Weights of a small transformer language model: untied embeddings, a variant of Adam for these matrices.
MLP neurons of a small language model. Each row is named by its layer, matrix (up: input weights) and neuron, and shows model dimensions 176-303. Each number is 50 + 10 x the weight over its row's rms, rounded and kept within 0 to 99.
After each neuron's rows, "fires on" lists the tokens most often at its 100 highest values on Wikipedia text that the model never trained on; "fires in" lists the words (lower case) most often at its 100 highest values on Wikipedia text that the model never trained on.

L7.up869:31 35 51 60 37 45 40 65 43 53 62 41 40 48 33 51 50 48 40 45 40 75 53 45 58 41 41 46 49 49 45 73 42 45 56 55 56 52 46 52 61 55 42 46 34 32 57 52 49 59 62 63 43 46 50 58 66 51 46 51 37 43 44 48 48 59 36 46 59 46 47 55 30 27 37 42 44 56 41 48 37 52 43 42 54 67 41 48 57 39 48 63 41 49 37 36 45 55 37 50 57 51 52 64 40 49 61 44 51 49 40 54 56 52 31 43 42 39 45 46 56 46 67 59 58 56 51 53
fires on: " and", " or", " but", " than", " to"
fires in: "and", "or", "but", "than", "to"

L7.up203:29 49 55 66 48 53 37 51 56 49 70 35 66 45 65 53 54 46 47 40 66 61 78 45 62 56 65 56 46 61 40 49 61 38 66 44 72 51 43 57 41 42 43 39 51 66 35 64 64 42 55 63 38 59 38 54 52 43 55 47 33 58 50 52 44 33 53 45 53 43 51 38 60 48 53 64 56 72 40 37 34 61 37 44 44 42 67 42 40 38 50 53 43 47 41 30 59 46 43 28 60 52 54 32 40 56 59 56 63 49 42 56 32 46 61 46 39 42 69 45 49 62 51 44 56 58 44 53
fires on: " and"
fires in: "and"

L4.up1071:50 62 49 39 48 28 58 50 64 44 54 34 39 49 40 56 71 30 41 42 53 66 43 59 56 42 59 79 47 51 51 36 57 39 52 73 63 57 49 52 53 54 65 45 44 47 48 38 66 57 80 44 61 51 49 45 54 42 46 40 48 40 62 49 40 74 47 63 70 51 61 59 59 50 55 47 36 55 45 43 58 57 60 38 56 47 54 48 54 49 57 39 52 56 54 61 57 32 50 65 52 58 59 49 45 54 51 36 46 30 38 45 34 65 36 58 33 38 57 74 41 51 63 25 61 61 76 49
fires on: " of", " about", " by", " with", " between", "ing"
fires in: "of", "about", "by", "with", "between"

L7.up574:29 52 47 55 71 42 56 55 54 48 54 46 42 51 42 42 71 39 51 35 39 46 58 70 52 65 59 74 43 39 34 47 47 67 62 45 48 47 50 51 63 46 65 47 49 55 25 40 56 27 53 71 46 37 45 61 42 39 52 52 47 52 48 51 45 60 43 57 71 54 41 40 48 60 40 46 61 55 46 57 45 48 66 35 38 39 63 63 32 47 46 49 56 45 53 43 56 62 31 52 57 52 63 54 32 29 55 50 64 54 29 43 38 60 53 61 46 42 55 68 44 44 46 38 54 47 58 58
fires on: " was", " also", " is"
fires in: "was", "also", "is"

L7.up970:46 66 62 67 46 49 52 56 53 33 49 41 34 33 43 47 69 39 45 54 53 56 47 45 51 52 37 64 56 46 30 43 52 49 50 38 50 58 61 55 38 60 27 44 61 30 36 43 35 39 63 39 46 62 57 38 48 52 47 45 48 43 50 40 41 49 41 60 46 58 70 28 67 49 46 45 31 39 46 54 53 48 36 56 56 64 40 52 61 43 69 53 54 55 61 42 39 49 28 53 56 67 49 42 40 62 67 43 32 49 31 55 52 59 49 53 39 50 49 63 41 47 52 59 45 67 71 52
fires on: " with", " for", " by"
fires in: "with", "for", "by", "despite"

L7.up1170:38 52 52 31 58 34 43 65 51 57 59 51 56 50 62 45 49 55 48 56 61 44 60 57 45 37 35 51 62 44 45 44 49 58 58 49 53 56 44 62 44 60 64 51 45 71 48 59 46 63 47 47 39 57 60 69 51 47 58 43 60 59 33 58 60 43 55 46 45 31 49 62 33 42 53 46 54 12 42 46 44 41 53 58 50 74 40 62 64 53 42 54 62 27 45 44 41 50 54 50 64 50 52 43 47 48 53 39 51 42 44 43 50 62 63 57 44 55 38 59 52 28 48 43 46 57 64 65
fires on: " to"
fires in: "to"

L9.up853:54 46 49 63 43 57 53 53 52 52 50 40 34 54 27 56 45 69 55 53 29 64 70 39 61 61 18 45 48 36 55 50 52 51 62 43 53 48 35 36 43 63 59 59 58 40 53 53 54 49 68 56 50 65 52 53 50 37 61 34 41 59 57 57 51 52 50 51 54 36 43 52 71 54 43 51 44 45 41 51 36 48 37 56 53 75 56 51 52 61 52 50 37 43 35 42 36 48 51 44 48 49 46 41 51 68 28 29 48 29 58 68 48 51 33 58 39 46 68 46 53 56 57 41 54 43 54 56
fires on: " in", " In", " for", " some", " all", " or"
fires in: "in", "for", "some", "all"

L4.up982:50 56 48 63 52 54 45 55 64 34 45 57 49 57 54 39 40 46 51 69 48 61 63 51 56 65 41 44 56 63 45 40 46 56 51 41 60 51 41 51 48 64 50 60 53 51 49 49 49 60 55 48 56 63 64 55 56 46 57 48 45 33 47 27 56 59 45 38 46 30 62 44 56 45 55 48 40 37 42 34 40 52 69 61 52 49 65 58 30 67 54 59 45 58 34 64 32 49 49 42 53 58 53 44 48 61 44 68 40 36 27 49 53 53 55 41 55 46 45 52 61 48 29 40 50 39 44 61
fires on: " the", " over", " through", " of", " to"
fires in: "the", "over", "through", "of", "to"

L3.up316:45 50 49 67 56 63 57 35 45 59 67 64 49 33 48 35 77 50 40 47 35 57 55 46 51 57 43 54 49 51 48 26 38 54 40 51 60 47 54 63 49 53 47 38 60 59 39 58 41 43 73 46 55 51 46 45 58 35 52 57 46 54 61 44 42 52 61 41 43 46 61 59 57 58 35 56 47 58 31 55 39 47 55 45 52 53 24 56 54 45 54 47 50 61 46 49 56 52 35 54 62 59 50 59 46 51 61 45 54 35 43 36 32 58 35 52 47 63 33 67 49 48 56 55 48 58 46 37
fires on: " as", " of", " than", " also", " later", " to"
fires in: "as", "of", "than", "also", "later", "to"

L7.up438:34 56 48 55 62 56 49 55 54 51 39 45 45 62 40 49 32 52 46 47 39 44 77 52 40 47 49 56 44 48 45 35 52 70 83 53 50 49 44 59 60 57 47 44 37 51 39 72 54 76 53 44 50 64 47 48 61 54 61 48 53 35 36 50 42 44 48 53 48 47 61 64 58 42 48 35 49 49 31 38 42 48 46 53 35 64 30 64 48 46 41 32 75 53 57 45 34 36 42 39 54 38 46 44 44 36 49 47 64 61 56 35 46 59 35 40 64 69 43 47 64 47 40 34 51 62 49 58
fires on: " to", " have", " can", " not", "I"
fires in: "to", "have", "can", "not", "she", "i"

L2.up215:62 43 38 50 47 26 48 50 58 58 34 56 42 31 56 56 44 52 63 25 56 42 49 51 52 47 36 47 39 56 38 68 53 48 64 59 27 48 58 55 49 54 55 48 42 21 45 60 47 46 36 42 36 61 40 52 55 48 61 65 32 56 54 51 38 49 41 59 59 54 52 44 45 56 45 38 35 47 24 60 43 48 63 46 41 46 45 54 49 28 47 57 47 50 53 44 62 55 39 34 69 51 53 43 50 51 37 49 42 50 62 45 57 37 46 23 55 57 41 38 41 53 45 56 57 68 57 58
fires on: " and"
fires in: "and"

L7.up909:35 58 48 48 71 53 41 44 57 37 58 45 36 38 49 42 75 58 60 54 41 73 56 55 42 62 33 48 40 40 53 51 42 57 40 29 48 64 36 40 30 57 51 43 58 42 42 45 58 45 67 28 33 51 48 43 55 56 57 56 50 65 62 31 47 68 58 39 63 44 61 48 54 51 35 54 44 33 38 47 45 51 52 50 52 46 59 58 29 57 52 52 54 48 47 54 51 55 24 38 47 63 58 44 37 39 61 39 36 47 52 46 48 28 47 35 43 41 61 47 51 54 46 42 41 48 37 45
fires on: " of", " is", " to", " was", " with", " than"
fires in: "of", "is", "to", "was", "with", "than"

L3.up1085:57 52 60 51 43 52 49 59 60 43 68 52 50 53 40 51 38 43 45 58 43 68 69 45 51 32 50 57 36 50 50 44 44 37 37 49 34 52 38 48 38 50 38 58 46 52 71 43 52 57 40 44 42 77 53 61 49 46 59 34 58 45 55 50 35 63 48 47 45 34 51 70 58 45 59 40 32 52 49 53 35 48 46 41 58 63 62 55 55 34 59 40 68 33 56 51 32 37 54 43 46 52 43 40 45 54 43 48 54 56 32 65 49 64 38 49 41 57 45 63 57 32 45 43 63 53 44 55
fires on: " a", " an", " any", " through", " his"
fires in: "a", "an", "any", "through", "in", "his"

L4.up1003:53 38 47 59 59 55 58 59 30 42 52 61 46 44 60 45 48 56 46 54 58 51 62 54 64 50 56 60 58 54 43 47 49 47 72 55 56 58 42 49 57 51 55 58 76 64 48 71 44 47 46 39 39 42 48 44 52 38 60 45 45 38 46 36 59 46 32 36 56 53 54 45 59 52 48 42 44 44 39 40 60 60 55 68 39 53 64 44 43 58 68 42 64 49 44 22 53 46 39 33 63 49 34 43 34 44 49 56 29 54 31 36 35 49 59 36 52 46 62 46 47 45 39 50 36 61 48 58
fires on: " The", " the", " is", "The"
fires in: "the", "is", "this"

L9.up397:63 63 55 57 68 41 41 62 49 44 37 57 46 52 55 35 62 35 61 40 56 60 62 35 50 53 41 53 44 33 32 47 53 60 45 57 53 45 48 51 69 73 58 40 54 58 56 46 67 42 51 50 59 61 54 48 55 60 54 44 45 53 42 44 55 49 37 52 54 35 54 47 56 43 47 53 38 38 60 34 42 70 53 40 49 51 53 51 49 43 51 72 82 44 53 53 30 45 42 37 50 47 39 41 34 62 52 64 49 55 57 58 50 40 43 64 59 36 54 48 52 48 55 36 46 45 54 45
fires on: "In", "On", " In", " On", " in", " of"
fires in: "in", "on", "of", "by"

L3.up556:54 44 60 60 50 39 33 51 69 47 57 41 52 52 75 53 80 57 48 34 36 51 61 53 50 51 31 64 61 33 53 55 76 55 57 53 59 55 39 64 62 47 52 55 49 49 29 74 37 35 42 50 53 43 25 53 58 61 64 38 46 48 40 51 36 53 34 58 39 42 66 36 60 44 54 41 59 35 50 66 50 39 64 60 53 43 35 55 44 61 48 68 53 48 60 37 47 72 48 43 77 55 48 49 52 50 42 24 50 54 56 50 40 53 41 21 55 45 48 47 43 50 36 49 46 58 61 55
fires on: " and", " no", "No", " without"
fires in: "and", "no", "without", "noddy"

L2.up254:60 48 37 58 69 50 31 46 47 51 50 45 56 48 51 40 57 49 51 54 59 53 63 48 65 56 53 71 52 59 35 40 61 68 45 53 40 26 34 49 35 70 55 52 74 49 49 45 59 53 44 48 56 55 30 49 39 51 40 46 39 62 46 39 58 50 54 61 42 48 58 43 51 54 41 37 54 48 49 38 47 44 63 56 52 67 45 47 60 33 46 48 66 54 35 48 50 80 38 42 44 61 66 55 43 46 60 56 35 54 49 63 48 47 55 36 43 45 60 45 45 51 41 30 30 34 54 62
fires on: " at", " in", " on", " by", " during"
fires in: "at", "in", "on", "by", "during"

L4.up494:46 47 42 55 47 54 37 67 63 51 43 55 38 57 47 50 63 50 52 33 58 62 68 49 67 49 41 46 52 32 44 44 43 59 57 51 49 31 30 40 42 56 40 56 42 52 33 52 47 40 78 46 61 63 54 49 58 51 58 53 58 66 56 57 48 68 45 48 50 45 57 54 61 17 38 46 54 39 52 52 48 58 47 58 34 51 51 52 33 43 45 45 52 35 54 40 40 61 62 38 58 43 43 28 55 45 56 37 68 38 34 40 49 64 38 59 44 58 47 55 63 43 47 40 62 40 49 63
fires on: " to", " some", " most", " been", " for", " early"
fires in: "to", "some", "most", "been", "for", "early"

L10.up750:40 58 55 44 64 56 40 65 58 54 47 60 34 38 41 34 50 61 39 49 43 51 56 60 46 57 46 52 55 42 47 71 43 58 55 37 40 55 46 69 44 46 51 48 48 50 35 60 47 73 53 49 44 61 48 45 49 70 71 61 50 43 44 40 34 60 49 33 54 48 47 60 69 40 47 52 43 46 46 58 51 54 33 63 59 37 43 49 60 33 50 38 46 38 49 48 50 49 40 35 47 55 50 42 30 52 48 59 68 48 48 48 51 44 38 51 46 24 42 60 54 59 39 47 53 43 41 49
fires on: " is", " are", " be", " was", " have", " were"
fires in: "is", "are", "be", "was", "have", "were"

L3.up492:28 43 50 52 41 39 53 50 48 44 50 45 32 73 65 56 40 63 56 48 45 67 64 62 35 65 54 51 41 47 45 54 47 50 65 40 62 54 45 58 43 57 74 53 32 47 62 50 51 63 46 41 51 58 35 45 56 58 50 45 43 61 52 43 52 46 21 50 39 41 58 54 33 42 30 42 44 50 50 44 56 41 56 43 63 51 38 51 51 50 62 43 58 52 50 57 54 62 54 63 55 56 59 50 39 48 70 42 47 55 54 61 53 55 44 63 52 48 58 67 54 35 62 48 38 63 45 83
fires on: " in", " for", " joined", " with", " from", " at"
fires in: "in", "for", "joined", "with", "from", "at"

L3.up282:49 53 49 47 43 60 39 42 67 42 43 33 55 53 37 48 69 29 50 57 44 63 51 46 59 45 48 48 69 44 51 41 44 39 43 38 65 56 31 40 62 59 40 44 54 50 46 46 55 64 58 41 60 35 40 60 49 51 46 38 48 52 61 41 61 54 57 43 69 47 66 56 59 46 35 64 30 66 36 49 43 50 40 35 55 55 55 57 39 46 48 54 47 54 42 42 38 63 48 60 54 53 61 32 53 44 63 41 48 43 56 53 61 62 51 49 43 35 40 54 52 41 44 39 46 43 38 55
fires on: " during", " at", " than", " to", " over", " for"
fires in: "during", "at", "than", "to", "for"

L4.up625:57 49 19 47 51 43 46 58 56 48 65 56 63 46 40 50 42 57 58 67 56 53 47 25 47 57 47 51 50 45 66 30 60 53 50 51 61 55 52 61 50 59 63 52 53 47 57 44 58 59 41 51 58 59 43 42 57 49 35 50 47 63 58 33 41 49 61 33 34 35 26 52 55 47 34 45 34 70 51 52 60 48 39 43 21 67 49 56 53 59 63 58 52 52 39 59 44 36 47 33 55 55 58 40 49 49 60 37 33 56 43 66 44 61 40 45 47 55 45 64 34 49 61 49 43 57 38 57
fires on: " of", " in"
fires in: "of", "in"

L9.up986:43 45 47 48 36 50 64 52 52 41 67 48 47 63 57 61 48 52 58 64 51 34 51 67 39 57 42 49 48 50 48 59 41 51 45 42 51 48 53 46 61 68 45 60 37 38 60 46 32 54 53 43 42 55 52 58 56 45 45 51 58 63 58 28 49 59 37 42 47 46 60 48 51 40 54 36 49 49 56 53 50 62 62 47 41 59 53 56 60 72 70 69 59 49 37 37 44 45 28 53 44 29 44 50 44 53 49 40 33 51 30 59 56 55 49 51 69 44 47 44 53 64 71 47 79 42 69 70
fires on: " at", " At", "At"
fires in: "at"

L2.up339:48 53 29 66 54 48 44 41 50 41 46 58 41 63 67 34 50 42 66 62 35 48 59 43 57 58 41 46 46 55 46 30 44 76 51 45 43 52 41 56 52 59 54 51 47 58 38 36 41 64 42 60 64 50 44 60 46 44 35 38 35 47 46 51 64 41 45 61 39 43 61 47 38 44 47 34 32 43 54 56 65 41 53 45 50 46 49 48 67 63 73 42 64 48 38 44 50 60 49 39 60 37 55 47 43 50 51 44 53 48 53 45 23 48 33 57 50 50 66 55 76 49 53 41 45 68 51 48
fires on: " at", " in", " near", "stead"
fires in: "at", "in", "near", "homestead"

L4.up531:50 60 54 48 66 42 39 53 54 58 53 36 31 51 56 44 52 48 53 57 42 38 53 55 43 58 37 55 38 34 54 60 71 42 74 54 37 64 60 57 47 55 55 48 51 47 53 67 41 56 40 53 39 55 43 62 48 56 33 55 54 50 45 41 30 73 56 60 58 49 50 73 41 49 50 37 48 48 34 37 52 64 41 37 58 62 51 64 59 48 64 56 45 52 66 34 56 45 46 41 47 40 38 39 39 40 50 40 39 61 54 51 49 46 44 64 63 61 34 57 42 41 53 53 54 42 35 65
fires on: " a", " the", " white", " red", " same", " young"
fires in: "a", "the", "white", "same", "young", "red"

L3.up1205:64 35 43 53 52 47 40 44 50 59 45 29 55 55 36 64 51 49 50 49 37 58 49 42 51 54 46 53 50 59 52 36 61 51 72 59 45 60 44 42 40 50 60 41 55 77 46 50 65 50 47 46 43 64 52 56 51 29 51 39 50 60 51 49 41 51 57 43 76 46 58 60 68 54 56 47 38 53 45 44 36 31 59 56 48 29 66 46 38 63 39 59 49 44 30 48 48 60 49 37 67 39 52 31 38 62 63 48 64 36 53 55 64 57 54 54 50 50 48 43 60 53 29 40 40 44 64 62
fires on: " before", " because", " which", " that"
fires in: "before", "because", "which", "thus", "that", "since"

L9.up741:47 39 39 40 50 48 47 43 46 46 64 71 29 39 53 42 48 52 60 45 43 58 62 57 40 54 53 68 30 29 54 56 53 54 72 62 30 48 44 46 63 34 43 31 44 55 68 57 38 53 63 68 42 45 61 52 52 50 48 31 49 50 48 67 49 53 48 66 40 59 45 52 44 31 34 45 38 45 52 47 35 50 39 56 50 53 54 51 48 48 70 46 46 50 66 40 37 52 29 37 27 60 46 31 41 60 76 56 50 54 41 46 32 46 48 71 28 56 49 41 49 53 52 43 50 61 45 53
fires on: " the", " for", " with", " was", " a"
fires in: "the", "for", "with", "was", "a"

L9.up1209:55 60 37 42 62 27 52 46 61 47 53 35 47 58 34 53 39 42 49 67 40 57 56 35 53 64 47 56 67 58 46 38 55 40 48 49 53 40 62 53 71 62 56 67 61 65 47 61 41 47 57 60 50 77 48 46 50 40 43 47 23 43 56 36 46 30 65 42 31 45 60 54 54 44 59 60 24 48 42 62 28 53 45 34 41 52 42 54 67 63 59 53 60 50 51 53 40 48 55 41 48 40 55 48 51 60 53 33 37 43 37 47 43 71 38 50 40 44 41 43 58 47 46 56 51 59 50 63
fires on: " the", " in", " by", " for", " of", " at"
fires in: "the", "in", "by", "for", "of", "at"

L9.up1071:51 46 44 63 57 60 42 57 50 46 60 48 52 53 57 50 57 56 53 79 55 64 62 50 63 53 43 54 37 36 46 53 41 41 59 52 45 63 51 47 63 54 54 58 54 60 57 47 74 47 50 48 52 65 41 52 59 36 63 53 41 51 56 43 33 48 63 57 59 55 38 50 52 35 40 52 30 46 49 55 45 41 56 57 37 58 53 50 46 27 62 42 57 53 45 63 48 29 54 30 43 46 47 37 31 41 54 33 52 57 44 58 43 65 54 43 49 43 61 63 58 60 45 36 51 66 38 61
fires on: " the", " in", " of", " from", " traditional"
fires in: "the", "in", "of", "from", "traditional"

L9.up151:53 49 77 59 49 38 52 42 61 43 52 36 55 51 50 49 48 58 50 37 36 50 74 34 36 56 38 51 53 45 29 40 64 55 56 51 55 59 40 42 54 61 71 52 55 41 51 37 40 51 51 56 49 65 18 61 62 42 44 48 55 45 47 37 43 51 61 42 52 54 68 42 70 41 55 49 39 56 47 44 33 53 48 38 49 52 36 42 82 55 39 62 59 36 54 35 36 53 54 58 64 35 40 39 51 46 56 57 56 54 30 60 52 47 43 42 31 53 58 54 58 45 43 35 76 43 59 54
fires on: " the", " at", " in", " of"
fires in: "the", "at", "in", "of"

L7.up1158:46 45 42 55 53 53 53 41 63 47 68 35 52 58 49 63 48 48 61 46 62 52 51 52 53 55 48 58 61 42 38 44 42 45 59 48 56 61 47 53 55 53 44 42 49 47 37 55 42 44 62 51 63 45 40 58 62 35 53 60 48 59 46 39 44 45 44 49 50 41 64 44 49 45 35 58 49 57 40 63 49 55 63 54 50 64 50 48 61 49 50 70 60 47 44 42 61 25 34 38 49 40 45 50 34 54 61 43 57 51 54 39 39 50 55 47 41 64 62 57 69 43 53 46 78 51 55 60
fires on: " at", " At"
fires in: "at"

L2.up177:47 51 57 61 55 45 36 59 55 61 60 49 51 33 58 66 42 39 37 59 57 64 65 59 59 57 53 51 62 34 56 36 45 55 51 56 48 47 43 63 57 56 43 41 51 25 53 62 58 49 40 41 60 58 56 59 49 66 41 47 36 58 51 38 57 31 41 43 39 42 72 47 59 37 41 53 36 60 39 49 40 66 39 29 62 60 48 57 52 42 40 69 35 45 51 38 41 64 53 48 50 67 49 35 52 57 66 54 45 42 28 54 53 49 42 54 52 43 66 55 43 54 46 57 43 30 37 46
fires on: " and", " while", " if"
fires in: "and", "while", "if"

L2.up183:61 60 47 50 35 63 49 48 40 42 55 49 57 46 34 50 44 45 59 31 49 46 51 39 43 48 42 58 47 52 41 47 61 67 36 45 54 69 36 38 59 53 65 53 49 48 17 45 70 41 60 46 49 60 41 65 42 62 44 34 53 57 51 36 45 53 62 46 48 53 39 54 66 40 45 42 52 46 40 37 45 42 58 74 43 46 54 49 47 50 59 52 53 55 42 56 59 44 61 50 64 54 60 42 41 46 44 42 38 33 54 42 67 53 49 53 51 50 60 46 56 45 55 29 48 46 44 42
fires on: " of", " Top", " secondary", " age"
fires in: "of", "top", "secondary", "primary", "age"

L3.up883:60 67 62 55 48 44 34 50 62 43 42 39 48 51 26 44 79 54 43 36 41 60 42 39 42 53 63 57 55 35 53 45 43 56 54 27 57 37 44 48 49 58 44 48 45 48 53 46 39 69 33 49 56 49 49 53 54 54 75 53 51 51 51 38 58 64 53 32 63 40 62 34 60 45 50 55 27 56 50 41 44 41 41 43 71 63 56 54 38 46 47 45 56 48 38 52 58 59 37 52 57 63 66 42 42 45 46 66 32 45 58 31 57 69 44 34 43 30 23 52 44 51 46 49 52 48 43 39
fires on: " with", " to", " of", " than", " as", "ing"
fires in: "with", "to", "of", "than", "as", "like"

L2.up1130:54 69 41 46 58 51 37 49 54 36 66 52 53 36 25 34 63 47 51 33 58 49 73 55 40 66 65 46 82 37 48 53 63 70 38 38 50 43 46 55 37 61 62 61 50 35 64 51 47 66 47 52 37 60 48 45 52 47 37 45 47 48 52 38 49 38 46 31 29 43 42 38 63 45 43 56 49 56 41 35 38 39 52 40 75 44 42 49 53 48 55 51 58 43 63 60 50 68 62 48 48 45 71 42 49 31 66 52 52 50 60 71 45 53 52 48 37 49 51 45 46 56 46 47 63 49 32 53
fires on: " of", " in", " by"
fires in: "of", "in", "by"

L3.up38:50 42 59 49 53 64 44 56 61 60 50 64 53 47 65 55 55 56 44 56 44 55 54 35 69 41 29 45 38 54 43 37 47 50 45 57 37 57 53 49 53 50 55 47 47 44 52 55 42 61 38 43 41 45 50 45 52 45 54 37 42 51 46 49 64 55 29 38 55 43 34 65 46 34 58 41 55 51 19 51 61 79 45 51 47 57 67 68 58 34 50 38 55 45 60 28 35 38 66 47 60 56 49 55 42 54 38 53 57 70 57 43 58 45 40 55 47 57 59 58 45 37 40 50 44 56 61 43
fires on: " a", " an", " his", " their"
fires in: "a", "an", "his", "their"

L4.up991:52 55 54 64 53 34 65 53 43 52 52 40 55 31 35 47 59 52 51 39 55 68 58 52 44 33 28 59 48 64 59 44 46 49 42 58 53 70 36 56 56 34 60 51 56 49 69 38 61 47 60 52 40 63 55 52 58 41 51 48 56 49 57 57 35 51 66 49 55 26 47 46 59 41 37 57 29 31 40 44 39 49 58 31 58 59 40 48 44 51 49 51 50 49 33 73 42 25 56 54 47 64 56 59 49 42 60 42 34 28 44 50 45 73 62 54 35 35 57 62 58 33 42 32 59 57 63 80
fires on: " to", " of", "ing", " by", " with", " on"
fires in: "to", "of", "by", "with", "on", "from"

L4.up1060:67 65 48 76 29 48 33 56 49 39 58 40 47 37 50 48 53 45 61 52 57 54 50 74 61 62 58 47 48 36 50 55 52 59 56 36 53 53 53 61 57 52 56 56 46 31 35 57 66 59 54 58 48 49 36 51 58 50 32 32 45 40 31 24 32 45 47 43 50 52 58 35 44 49 46 35 48 39 47 55 58 54 64 65 59 64 36 46 62 43 49 61 51 44 39 48 52 50 50 30 48 58 58 34 46 54 64 51 50 53 46 57 52 47 35 46 47 48 39 50 33 60 31 52 59 56 43 45
fires on: " in", " of", " and", " against", "ing"
fires in: "in", "of", "and", "against", "defeating"

L2.up226:57 63 60 60 53 51 46 56 54 53 63 33 51 48 50 38 54 35 47 67 52 44 63 48 60 58 51 65 41 58 56 23 52 43 66 64 58 52 49 53 51 52 56 48 68 73 52 45 72 57 50 52 34 39 49 58 59 41 43 41 52 36 45 51 39 61 59 24 55 50 59 41 50 60 51 51 34 65 30 40 46 68 46 34 57 46 28 56 47 65 63 45 44 38 30 48 59 44 47 35 73 59 52 42 42 32 58 47 34 46 56 75 38 51 32 51 45 58 48 49 35 45 50 49 35 61 28 60
fires on: " the", "The", " The"
fires in: "the"

L2.up519:60 53 34 55 56 47 42 49 49 44 56 59 62 42 38 43 55 47 53 61 50 38 58 32 61 62 61 54 53 48 57 34 56 52 40 46 26 50 41 68 45 47 48 48 60 48 55 61 39 56 38 68 56 62 57 39 52 49 41 42 42 48 52 57 39 37 55 34 47 48 58 44 41 41 38 48 43 44 55 46 59 58 40 36 43 54 30 58 66 59 64 53 66 36 41 44 49 43 51 44 68 41 58 38 56 47 48 22 41 58 59 62 58 36 60 51 45 52 46 40 64 40 67 52 70 50 50 44
fires on: " of", " in", " area", " Democrats", " for", ".3%"
fires in: "of", "in", "area", "democrats", "3", "for"

L2.up1192:61 49 35 61 53 41 50 60 59 40 50 61 63 42 64 57 53 21 53 57 61 41 51 67 43 49 47 56 49 58 42 35 48 58 51 33 50 50 41 44 41 61 57 41 50 61 55 40 39 51 53 46 44 44 33 51 49 48 37 40 50 70 54 71 42 46 46 42 39 52 40 44 55 38 29 30 57 26 45 37 34 58 53 68 45 40 69 45 50 62 60 66 52 62 53 54 51 56 50 55 47 48 51 51 40 44 53 67 44 47 48 56 49 59 53 41 49 46 44 44 24 52 41 40 42 43 50 48
fires on: " by", " into", " in", " after"
fires in: "by", "into", "in", "after"